From a checkpoint of a small transformer trained on Wikipedia: width 192, biases.
MLP neurons of a small language model. Each row is named by its layer, matrix (up: input weights) and neuron, and shows model dimensions 16-79. Each number is 50 + 15 x the weight over its row's rms, rounded and kept within 0 to 99.
After each neuron's rows, "fires on" lists the tokens most often at its 100 highest values on Wikipedia text that the model never trained on.

L3.up163:67 74 56 50 21 60 39 61 39 43 52 31 36 37 31 57 50 57 50 64 50 48 64 54 64 43 39 41 38 49 53 63 36 34 88 80 64 49 75 35 58 72 62 36 46 58 23 73 74 51 43 44 27 49 49 16 38 38 44 67 43 59 63 44
fires on: "low", "ant", "bi", "au", "ka"

L4.up753:60 47 53 54 76 44 50 46 54 53 45 46 79 36 17 08 49 52 63 36 29 46 53 23 55 43 67 46 55 71 75 58 81 36 74 46 76 44 41 39 53 15 49 26 20 78 25 72 45 37 28 41 59 52 33 47 81 51 39 60 43 42 95 32
fires on: " from", " to", " mo", " no", " No", " vi"

L3.up251:68 36 58 52 50 59 55 44 64 62 55 63 38 44 42 72 70 57 50 71 35 69 45 69 47 57 54 44 35 45 63 41 52 49 59 85 64 71 81 22 18 35 44 29 40 49 46 70 67 45 69 78 46 69 72 33 49 43 60 67 35 27 75 29
fires on: "re", "ide", "per", "6", "ate", "1"

L3.up97:61 54 51 53 31 40 04 43 44 73 67 64 55 45 47 20 46 69 40 60 49 61 46 63 52 20 44 78 38 44 54 47 43 74 68 47 40 55 45 49 45 63 77 53 38 29 47 75 42 27 43 55 54 60 49 70 45 53 77 38 72 27 58 46
fires on: "r", ".", "s", "ment", "ance"

L3.up247:66 60 48 51 72 50 45 79 46 83 53 40 18 47 22 80 64 27 32 69 47 39 34 35 52 40 62 63 95 55 49 40 56 41 17 72 72 72 69 40 46 57 57 46 45 71 46 21 43 64 64 52 65 62 57 29 60 45 74 66 67 72 46 53
fires on: "y", "|---|---|", "en", " California", "On", "land"

L4.up21:49 69 51 60 73 66 66 74 41 62 47 46 63 36 50 27 65 32 40 54 54 47 37 41 30 38 69 35 61 70 60 30 59 31 53 53 44 53 41 55 68 61 70 41 58 49 46 37 31 59 33 54 42 42 57 41 40 43 71 40 43 41 65 37
fires on: " at", "–20", "st", "la", " with"

L4.up430:61 66 42 43 34 37 21 54 49 43 65 59 49 51 35 53 39 63 72 75 76 55 72 30 54 62 42 31 51 68 30 60 47 33 54 61 46 78 56 36 16 53 44 58 47 49 39 48 57 22 27 68 77 70 41 69 65 70 58 34 54 24 41 53
fires on: "ur", "ment", "ri", "r", "my", "ine"

L3.up518:60 57 51 60 56 63 37 39 54 53 61 49 63 40 49 34 64 55 54 51 45 48 54 27 21 47 40 21 49 64 67 73 93 52 31 46 70 40 51 61 60 38 48 54 53 39 62 51 40 45 39 44 96 46 41 50 51 65 63 68 45 46 37 42
fires on: "ial", "les", "?", "w", " Time", "ga"

L3.up754:44 59 56 66 29 68 29 57 61 48 36 58 55 22 50 31 59 37 49 44 38 66 71 55 16 83 52 33 50 37 55 29 53 42 58 46 52 44 62 63 61 56 31 35 49 33 63 51 69 34 49 53 42 44 56 56 30 39 62 65 76 49 57 55
fires on: "ance", "ce", " because", "re", "s", "ment"

L3.up429:46 31 53 56 49 63 21 53 29 47 24 54 57 59 60 43 56 72 50 36 63 66 42 30 54 57 57 68 39 56 37 42 46 58 47 70 25 77 68 66 27 35 41 42 45 33 57 99 50 50 26 68 44 41 11 55 21 55 49 53 28 21 59 35
fires on: "and", "nd", "ad", "ick", "tt", " And"

L3.up667:50 80 19 32 19 36 48 45 52 59 22 60 46 51 45 30 51 52 52 71 58 46 66 53 29 44 37 33 52 71 49 45 30 71 72 70 75 52 36 21 69 68 45 51 48 53 52 46 47 33 52 62 42 51 17 53 53 37 54 65 38 49 49 23
fires on: "P", "que", " Film", "fer", "ag", "ap"

L3.up378:44 72 57 87 47 16 42 45 31 70 63 99 55 40 55 46 48 51 38 57 47 57 49 48 76 35 48 75 39 41 47 81 27 57 41 55 57 47 47 56 59 21 52 40 49 51 66 58 48 07 43 85 15 70 28 41 85 66 61 36 43 36 53 48
fires on: " Ad", "w", " date", " Ch", " named", " w"

L3.up535:50 63 47 56 79 35 09 53 49 71 29 54 44 52 52 58 57 42 47 65 35 59 62 41 24 43 30 52 69 39 47 32 72 31 47 45 49 54 31 67 33 49 41 54 58 81 40 60 52 34 51 53 55 30 72 74 50 64 60 61 40 40 49 59
fires on: "in", "ba", "5", "h"

L4.up542:72 62 33 51 42 45 60 79 52 56 36 30 27 65 64 38 45 66 57 38 40 69 65 54 42 70 43 77 64 61 45 43 50 62 61 65 65 44 62 45 42 46 63 57 49 67 49 36 67 52 52 54 34 54 47 42 25 30 49 44 43 13 65 43
fires on: " P", "A", " M", "ia", " Pro", "e"

L3.up364:33 54 28 42 64 55 19 82 48 43 58 55 52 52 57 71 63 34 76 52 36 47 75 44 67 50 60 51 99 63 64 14 73 38 47 55 95 43 40 56 49 35 71 32 56 39 57 38 54 38 38 63 55 51 51 31 58 37 60 36 58 46 44 53
fires on: "=", " until", "%", "|---|---|", " most"

L3.up609:42 38 31 53 46 39 77 19 18 54 61 47 38 74 37 47 36 38 65 67 38 57 58 64 77 39 32 53 30 61 16 29 49 63 42 70 75 42 52 61 40 63 49 37 33 48 75 35 50 39 37 57 44 42 12 49 54 58 65 65 37 45 81 61
fires on: "t", "ing", "\n", " made", "6", "ved"

L3.up708:58 30 42 46 34 29 55 56 43 14 67 29 17 67 41 08 47 55 50 58 40 52 68 44 62 72 58 38 54 63 47 65 52 51 60 45 73 26 46 42 55 40 32 69 62 48 51 37 63 31 52 40 59 32 21 44 24 43 54 46 30 42 65 72
fires on: " In", "'", "rom", " The", "In", " As"

L4.up675:60 26 56 49 48 67 39 50 40 52 58 87 48 79 44 43 67 41 37 60 74 55 62 65 25 74 75 18 45 64 52 57 38 49 45 79 65 59 84 37 77 43 38 51 47 36 52 61 74 66 10 53 43 46 52 58 54 52 48 78 64 29 49 41
fires on: "et", "ar", "ed", "at", "est"

L3.up387:57 44 52 59 81 29 71 46 37 48 22 71 29 49 44 85 78 56 36 44 73 28 48 59 55 35 50 39 83 50 53 49 43 47 39 50 52 64 63 70 42 59 72 36 77 69 24 58 28 42 55 67 48 40 69 47 51 47 54 50 59 44 24 58
fires on: "hi", " inter", "ur", "ter", " named", " announced"

L4.up335:53 36 38 47 75 37 43 63 36 50 38 42 34 45 47 39 34 48 59 71 19 52 63 63 48 60 30 60 36 31 44 66 73 63 56 86 78 75 59 56 71 55 23 26 54 74 56 78 50 34 40 64 31 46 27 38 35 53 42 73 44 33 56 34
fires on: "o", "-", " To", "e", " Bo", "ame"

L4.up145:70 68 43 49 46 36 49 66 36 53 57 67 27 36 71 30 49 51 49 55 32 60 93 58 35 52 40 56 72 38 19 26 75 32 50 60 35 35 44 54 41 63 50 37 62 70 49 46 56 57 41 29 23 47 71 75 29 54 66 60 49 69 41 51
fires on: "s", "es", "ta", "la", "g"

L3.up282:62 37 83 53 65 45 65 67 49 37 76 94 42 44 36 50 17 46 62 62 63 70 50 41 45 53 35 16 25 51 36 32 43 78 49 68 49 56 69 60 47 43 71 49 51 30 62 58 60 53 43 65 42 39 24 28 33 50 63 56 51 29 43 43
fires on: ":", "us", ".", " un", "C", "na"

L3.up261:39 44 65 63 20 17 38 69 28 48 72 71 61 45 56 68 54 48 40 68 54 43 77 22 32 57 49 48 61 59 56 58 41 48 54 62 43 38 58 51 60 64 49 59 38 50 68 48 63 46 46 49 51 64 74 18 24 72 55 63 12 43 39 39
fires on: " can", " would", " will", " could"

L4.up354:57 55 46 55 52 49 55 59 43 25 51 54 51 44 24 68 33 55 51 64 62 67 59 32 50 52 51 65 53 58 40 53 73 60 40 68 26 41 40 23 56 81 33 52 21 63 70 39 39 26 48 42 16 50 45 29 75 71 58 55 46 55 78 26
fires on: "est", "ol", " such", "age"

L3.up433:49 29 65 39 66 51 37 59 47 73 50 64 61 46 42 68 44 81 48 53 55 41 36 64 43 77 40 43 80 76 61 41 67 75 67 57 42 50 62 12 10 45 79 37 42 75 44 61 54 43 51 60 59 53 46 40 29 61 47 38 42 39 68 45
fires on: " ==", "u", "i", "==", "hi"

L4.up69:53 47 44 38 43 73 55 50 51 71 66 76 32 62 32 54 62 49 40 58 32 63 48 73 47 72 74 31 88 43 57 32 49 26 43 58 51 53 62 43 80 28 97 23 45 66 51 48 55 61 47 67 50 29 59 33 37 46 61 54 31 24 56 24
fires on: "re", "oc", "as", "ca", "ab", "th"

L4.up455:53 53 42 37 76 19 83 21 61 50 60 61 36 48 20 41 57 48 57 42 41 35 67 46 63 30 42 65 35 75 68 56 63 79 71 45 59 65 53 17 24 50 75 67 51 38 60 42 45 63 39 39 61 66 45 47 36 42 54 58 41 46 37 40
fires on: "n", "ur", "vi", "f"

L3.up512:78 54 76 79 84 58 51 15 76 69 34 45 64 37 56 37 39 52 34 48 66 51 45 34 52 49 74 36 48 29 39 46 35 51 38 59 44 55 26 51 43 54 97 54 48 53 73 72 72 51 18 64 18 49 53 34 54 61 53 53 57 31 49 42
fires on: "-", "w", "ong", "man", "mi", "s"

L3.up109:55 39 65 65 50 57 56 73 35 70 75 50 18 54 48 46 67 44 43 70 49 50 40 28 51 32 61 70 56 73 35 60 48 29 66 55 66 53 65 35 30 13 28 33 35 56 71 38 56 71 39 80 65 62 54 84 68 53 28 22 44 25 40 33
fires on: "z", " 19", " South", "an", "H", "mit"

L3.up9:60 40 65 57 54 46 45 53 40 78 42 65 51 55 46 38 86 57 46 59 41 85 37 22 54 29 45 67 60 71 65 38 55 58 53 47 47 99 74 46 21 34 61 50 37 69 54 51 51 28 36 68 50 37 42 39 53 38 72 49 32 28 38 53
fires on: " 19", "\n", " 18", " (19", " (18", "19"

L3.up524:77 56 44 50 69 63 38 67 49 46 61 39 48 57 62 45 49 57 31 68 25 47 60 54 52 65 50 62 64 71 69 56 40 35 43 63 50 73 59 48 21 56 70 50 71 51 54 69 50 31 50 69 41 61 57 45 53 80 41 50 73 41 59 35
fires on: "n", "li", "ver", "est", "ri"

L4.up579:52 53 61 57 20 31 58 58 34 47 47 30 35 35 44 36 56 61 34 47 27 39 57 67 29 48 52 51 34 78 74 32 67 42 47 46 48 69 35 52 58 55 60 13 55 54 42 55 54 54 76 54 46 68 28 44 22 56 36 80 54 39 87 61
fires on: "our", "el", "6", "ven", "to"

L4.up219:73 33 42 36 33 12 66 72 14 52 58 32 47 60 56 54 54 76 57 39 42 65 49 64 56 44 34 48 53 28 52 43 75 25 44 71 62 48 54 31 35 54 50 37 23 52 42 46 34 15 51 68 37 48 54 29 39 32 54 45 61 30 46 25
fires on: "or", "ol", "d", " Po", "la", "by"

L3.up249:52 42 23 46 46 53 34 60 59 67 61 37 27 49 53 50 64 52 35 82 63 75 42 48 68 28 60 62 33 27 68 70 37 47 32 72 66 39 80 58 43 28 66 37 33 50 76 65 53 41 46 54 36 62 69 63 64 50 53 47 43 48 68 46
fires on: "ver", "old", "ers", "der", "les", "in"

L3.up560:51 31 48 56 57 16 57 54 56 51 69 42 18 65 52 56 47 47 53 46 67 48 47 44 53 34 41 37 70 58 42 63 45 52 60 42 33 61 36 43 28 43 49 56 67 51 68 40 41 42 49 45 58 71 39 51 24 61 27 57 43 37 49 37
fires on: "ur", "li", " di", "an", "le"

L3.up264:36 56 14 58 51 18 53 57 67 38 47 57 38 55 41 55 34 35 35 36 40 40 52 52 70 56 74 49 62 48 58 72 16 26 54 54 51 51 35 58 19 57 84 55 46 37 50 47 68 57 47 71 41 67 55 39 35 65 61 33 44 69 71 40
fires on: ",", "ur", "d", "n", " that", "ar"

L4.up53:73 51 57 51 56 62 48 52 41 60 57 56 25 35 00 32 32 25 58 59 48 49 69 50 39 31 36 54 52 67 32 50 73 42 52 46 29 49 71 54 47 39 47 38 73 50 49 45 28 58 49 60 65 49 20 38 60 40 36 37 37 41 61 45
fires on: "i", "iv", "e", "al", "op", "ol"